Weights of a small GPT-style language model, trained from scratch on English Wikipedia.
Size: 15 layers, width 256, 2 heads of 128, MLP 1024 squared ReLU, vocabulary 32000, 28.3M parameters.
MLP neurons of a small language model. Each row is named by its layer, matrix (down: output weights) and neuron, and shows model dimensions 128-191. Each number is 128 + 32 x the weight over its row's rms, rounded and kept within 0 to 255.
After each neuron's rows, "fires before" lists the tokens most often just after its 100 highest values on Wikipedia text that the model never trained on. A number after a token or word is its count.

L11.down120 [ 78  60  88  91 150 213 138  96  86 125 144 102  93 138 158 169 149 113 144 102 107 192 107 158 127  85 186 141  64 128 167  91 200 170 106 160 126  99 160 173 123 163 135 123  86 136  98 111 121 112  92 131  97 114 144  49 128 166 170 133 131  95 126 112]
fires before: " 2" 17, " 3" 11, " 1" 10, " " 7, " 4" 6, " 6" 4

L5.down837 [124 180 109  92  99  90  63  79 175  58 150 122 131 150 128 194 126 148 115 113  65 129 117 126 190 150 130 112 125 171 182 169 173  96 127 167 135 118 131 103 133  55 130 131 165 103 163 199 174  98 170  66 130  77 163 178  40 113 155 130 139 185 110 154]
fires before: " |" 49, "\n" 9, "The" 4

L12.down177 [ 80 125 128 130 176 125 188 145 139 154 114 161  93  67 150 152  96 107 104  90 141  73  81  68 137 104 125  69 115 126 148 108 131 136 141 144 123 130 126 100 125 127 134 116 171 148 150 130 106  59  71 141 107 116 115 143 162 157 106 131 145 141  97 125]
fires before: " as" 40, " in" 13, " for" 9, " at" 6

L8.down485 [101 139  89 187 138  89 147 160 138 127 110 151 109 145  85 168 217 114  88  95 172 107 125 136  81 182 108 103 132 148 188 182 128 100 148 142 110 163 141 171  86 127 133 135 120 175 132  93 130  81 120 122  87 109 103  84 158 169 132 155 170  55 140 160]
fires before: " the" 17, "ing" 12, " to" 11, " in" 9, " a" 7, " that" 4

L11.down276 [ 58 140 152 129  72 131 175 191  90 143 115 125 137 101 149 120  98  84 166 148 106  93 123 150 129 107  81 133  99 149  99 170 125 120  84 140 114 144  84 129  78 171 109 145 125 164 156 135 121 131 138 102 156 160 118  87 148 176  85 184 161 152 116 127]
fires before: "." 50, "," 10, " and" 5

L8.down618 [109 171 144 148 108  94  61  72  66 116 112 168 177 182 121  82  99 166 116  97  85 136 142  98 146  98 127 154 114 158 143 108 145 132 174 157 104  76 157 104 209 131 143 161 187 121 120 162 136 130 158 109 122 102 167 126 151 167 141  81 132 188 122 127]
fires before: "\n" 74

L6.down426 [145 125 144 119  66 105 117 101 134  89 163 166 100  82 131 127 160  94 183  83 161  64  95  81 101 120 116 132 103 187 183 129  85 125 114 156 125  88 127 194 128 103 121 136 133 156 136 121 180 153 124 157 166  91 107  61  95 128 129 152 217 155 124 111]
fires before: "\n" 24, " " 11, " .0" 7, " 0" 7, ";" 6

L7.down456 [ 95 172  90 165 133 125  82 110  86 143 116 130 142 112 171 120 120  84 183  89 168 144 212  81 161  83  94 119 177 123 153 157  85 119 137  97  81 140 171 133 157 114 114 132 133 119 136 100 152 105 146 102 107  89 148 124 165  84 153 144 179 153 141  89]
fires before: "\n" 47, "—" 5, " ISBN" 4, ")" 4, " (" 4

L11.down789 [128 175 119  78 151 145  69 133 145 122 104  76 116  90 165 144 142 136 141 166 116 185 180 140 165 127  81 126 173 108  84  80 110 100 180 133  89 172 193 106 112 170 143  84  76 133 176 126 100 127 102  95 101 128 130 155 153  98 173 130 131  93  93 100]
fires before: "," 19, "." 13, " and" 9, " of" 8, " to" 6, " in" 6

L6.down622 [103  92 113 155 111 152 125 187 131  93 107 151 142 111 115 106 166 159 106 103 134  75 135 157 191 152 152 131 150 139 143 195 130 121  69 130 148 156 149 143  99 128 154 113 132 126  55 139 108 156 118 145 119 145  86 131 166 126 197 178 112 147 106 169]
fires before: ":" 53, " size" 4, " time" 4, " |" 4

L8.down548 [ 51 134 166 136 156 139 132 135 185 145 170 128 134 118  99  99 192 104 102 129 178 128 139 114 138 174 145 170  80  73 153 140 121 111 207 129 114 123 124  78  94  91 100 114 141 113  87 139 103 124  80 122  82  97 151  97 181 142 175 140  77  49  90 126]
fires before: " the" 34, " a" 11, " that" 6, " " 4

L12.down546 [110  91 153 135 104 171 104 146  65 136 105 148 182 141 121 129 102 113 183 146 140 108 122 113 114  57 187 158 155 157 134 157 156  87  66 155 159 150 146  81 144 133 135  79  89 138 157 120 188  49  69 128  71 156 122 125 103 128  83 102  94  82 140 149]
fires before: "\n" 36, " who" 8, "Early" 8, " and" 5, "," 4, " He" 4

L12.down549 [131 119  90 117 179  98 177 168 126  66  60 126 147 148  95 173 116 160 137 109 113  76 111 149 187 157 147 129 156  80 100 136 142  56 117 155 111  76 156  91 125 146  91 120 167 143 121 112 131 104 171 127 110 159  80 137 122 143 131 160  46 155 139 172]
fires before: " |" 92

L9.down218 [151 183 114 169 165 121  98 180 127 116 139 110  95 108 157 126  63 139 122 164  83  99  98 107  73 152  67  93 141  96  95 129 101 122  98 119  66 129 138 128 117 132  96 168  95 111 192  95  84 102 155 111 163  89 142  91 117 105 109 121 171 105 110 136]
fires before: " of" 65, "." 6, " to" 5, "," 4

L11.down851 [118 121 108 160 151  92 114 158 142 175 115  92 155 178  80  58 135 209 129  93  90  97   4 144 109 128  87 121 101 148  67 132 124 141 189 124 135 100 128 147 138 112 169  99 126 138 124 125  93 164  93 111 156  95 178  79  72 155 135 114  70 132 149  85]
fires before: "\n" 47, " \"" 5

L12.down354 [115 122 166 127 119 175 208 148 172 139 148  71  58 131  77 100  90 148 143 121 129 143  91 145 141 170 192 139 117   5 120 164 118 155 186 179  92 223 120 117 120  96 154 143 141  88 123 145  77  76 130 174 129 117 215 116 101 152 200  64 143 156  96 112]
fires before: "-" 72, " " 7, "\n" 5

L9.down742 [144 154 104  99 115 138 133 125 113  67 124  99 156 158 119 170 112  90 103 137  92 161 171 117 148  92 105 152 125 100  94  59 111  90 117 132 157 107 150 116 163  90 113 178 166 105 114 105 170 154 118 122 118  94 159 127 167  97 146 104 152 141 136 116]
fires before: " |" 47, ";" 6, "\n" 4

L11.down602 [124  91 169  59  56 102 114 120 153 106 175 170 133 168 141 154 120 141 119  72 131 116 101  96  66  54 161 149 140  85 149  94  93 113 108 126 103  90 166 114 153 151 108 173 180 144 100 219 124 126 149 145 151 175 113 151 120 103 138 112  93 162 167  87]
fires before: "==" 23, " ==" 14, " and" 12, " |" 12, " of" 9, "\n" 7

L8.down297 [100 147 114  78  87 155  77 154 130 104 148 118  77  96 108 112 146 201 147 119 134 105 145 111 182 119 137 146 100 113 180 136  74 146  76 161 218  99 143 168 127 133  78 163  97 173 132 114 141 114 171 136  94 107  96  83 130  96 180 126 174  81 106 105]
fires before: "\n" 54, " the" 7, " family" 4

L12.down349 [162 162 144 111 166 172 111  87 155 133 175 147 136 134 100 141 147 175 117 206 179 122 195 113 132 131 153 150 122 139 142 133 135  69 115 131 129 190 108  83 138 157  87 163 182 157  89 126 129 134 117 130 133  72  94 129  73  99 149 106  83 106 109 141]
fires before: "s" 34, "ed" 24, "es" 12, "ing" 8

L9.down969 [192 170 178 112 108 118 125 133 203 113 126  97  93  76 157 142  78 111 174 174 126 165 158 162 134 158 142 149 118 140 162 124  52 111 165  99 136 140 115  46 105 138 158 132  72 126 142  80 135 142 129  89 186  74  99 132 156 153 110 185 149  48 130 180]
fires before: " of" 18, " in" 17, " to" 12, "." 9, " at" 6

L6.down968 [107  91 111 163 129 141  61 146 126 105  79  97 149 192 161 112 122 123 152  90 139 125  97 120 175 117  85  87 101 187 157  74 192 102  67 174 119 110 131 137 166 175 105 166 113 204 173 136 167 129 137 105 141 130  69 112 166  99 139 108 133  93  49  82]
fires before: "\n" 46, "s" 13, " the" 10

L12.down563 [ 92 132 127 147 109 103  98 139  58 118 164 105 134 142 116 194 135 100 118  99  92 121 138 116 115 121 156 166  92 130 125 191  79 147 187 153 111  95 185  66 136  79 122 116 105 135  87 165 125 115 160 178 124  93 148  37 158 118 159 126  99 120 100  92]
fires before: " 7" 21, " 8" 17, " 6" 17, " " 5

L9.down367 [188 134 134 104  99 100 191 140  82  82 195 192 137 126 186 110 111 174 105 167 113 139 201 180   0  93 113 118 132 142 126 201 151 157 155 145 124 118 140 107 141 143 134 116 124 156 126 159 111 103 114 150 158 124 113  97  91 125  86 185 108 126  93 110]
fires before: "|" 47, " |" 39, "\n" 8

L11.down310 [117  92 161  72 166  88 147 139 144  68  76  90  79 157  94 132 118 176 121 131  40 136 104 133 165  83 106 135 116 159 128 161 152 167  89 170  83 123  95 143 109 143 101 111  96 146 129 206  91 115 176 116 150  87 132  92 117  84 123 205  47  53 145 151]
fires before: "\n" 88

L5.down146 [161  86  94 107 121 111 119 119 139  85 213 172 121 119  77  91 103 128 186 176  97 138  94 143 122 107 125 156 170 170 130 149  98 195  78 180  83  84 119 163  63  97 117 181 115 175 154 157 149  93 141 155 183 107  87 136 169 162 163 185 143 159 118 166]
fires before: " " 45, " Candidate" 14, "\n" 9, " Votes" 4

L11.down125 [ 81 169  68 153 124 147 178 119  92 112 139 110 122 192  95 130 154  64  92 155 144  88 140 155 100 103 145  93 123  57 139  94 121  94 108 111  73 114 133 161 137  96 160 152 124 112 135 126 155 182 129 161 168  93  98 145 116 196 111 154 189  79 159  61]
fires before: "\n" 26, "-" 18, "|---|" 6

L7.down597 [131 196 155 127 107 130  56 149 164 125 121 109  88  80  89  87 119  91 124 142  73  84 133 139 131 131 143  94 145 126 144 112  92 140 146 141 147 170  74 153 129 182 133 194 119 160 175 121  85 157 110 140  98  88 125  77 151  95 111 118 157 104 120 182]
fires before: "\n" 54, " of" 5

L11.down915 [127 177 133 116 102 172 143 162  99 157 214 172  77 144 146 111 136 111 112  67 122 114 141 107  93 174 148 145  63  57 203  52 111 116 130 184  91 173 157 148 136 105 106 105 165 120  92 154  98 113 138 113 142 130  71 165 139 174 134  89 166 112 136 100]
fires before: "-" 26, " place" 18, " round" 11

L9.down282 [ 88 121 160  84  97 129 161 100 120 118  81  96 159 136 124 113 171 129  88  56 202  94 153 115  99 140 130 163 141  80 148  50 139 118 120 135 118  58 125 155 172 104  98 237 169  95 175 202 141 145 134 170 135 129 103 113 143 121 182  85  90 155 123  84]
fires before: "\n" 66, "born" 11, "/" 4

L12.down34 [137 100 139 113 163 115 177 157 109 102 100 106 141 147 121 159 180 148  73 137  52 121 104 132 129 129 155 122 151 145 135 158 113  79  99 144 127 103  93 119  77  97 147 150 171 157 165 133 131 162 187 132 121 107 116 135 131 137  93 138   0 159 186 106]
fires before: " =" 33, " |" 30, " (" 11

L5.down919 [ 85 110  67 101 135 133 147 134 139 129 160 135  78 215 140  93 146  84 126 137 117 115 166 148 122  87 120 161 143  69 139 109 182 202 125 189  41  83 187 204 129 123 179 120 174 133 153 193 130 107 120 136  77  89 171 174 129 146 126 195 136 141 121  97]
fires before: "|" 33, "-" 13, "\"" 10

L7.down123 [108 113  72 114  87 150 113 131 109 125 103  72  88 164  93 134  96 117  88 146 139  71 142  91 156 105 155 157  99 135  94 123 130 128 103 178  96 115 152 144 118 106 148 198 128 129 125 184 155 114 160 109 179 150 167 144 136 108 161 159 111 130  98 125]
fires before: "\n" 28, "==" 8, " He" 5, "born" 5, " zone" 4

L5.down920 [143 165 119  85  82 130 122  81 159  81 176  94 168 110  95 114 139 138 113 154 176  99 177 183  56 128 165  85 186 128 126 110 134 152 139 150 182 122 112 131 100 182  70  99 168 169  54 118  83 125 140  69  88 156 123 105 146  90 146 186 164 108 121 134]
fires before: "s" 24, "t" 17, "hand" 8, "ing" 5

L6.down539 [140 138 105 118  66 140 169  92 151 117 123 149 147 161  88 159 115 157 148  86 145 178 221  89  62 105  86  59 124 167 151 120 109 148 112 128 143 155 101 106 123 126 162 144 111  93  91 131  63 119  91  86 134  53 105 151 147 120 125 175 140  63 101 168]
fires before: "s" 60, "t" 10, " (" 5

L11.down408 [146 111 123 111 173 139 102 115 103 122 134 168 114 139  93 111 160 170 122 129  91 145  95 192  59 136 176 123 176 155 143 191 174 158 146 132 120 120 115 137 213 157 115 153 149 142 123 170 111 125  55 116  90 142 152 138  22 122  72 150  98  79 186 172]
fires before: "\n" 77

L7.down907 [131 167 117 140 145 121  52 134 126 129 164 106  95 148 172 130 108  66 181 108 149 138 192 163 111  62 152 128 144 195 171 160 115  84 159 163 143 134 197 140 129 133 137 154 100  97 162 156 165  81 135 108 133 117 187 153 112  65 135 133 169 123 105 127]
fires before: "," 22, "." 18, " and" 8, " from" 6, " at" 5

L9.down955 [118 100  59 114  97 142 109  94 128 139 152 127 115  57 156 106 127 114 123 121 154 160 184 138 135 132 118 131 109  96 169 129 129  90 220 139  86 109 177 150  59 134 123 100 130 136 120  78 123 112 140 172 103  82 124 131 155 150 111 116  81 160 128 118]
fires before: "," 22, "." 12, " to" 10, " in" 9, " that" 5, " for" 4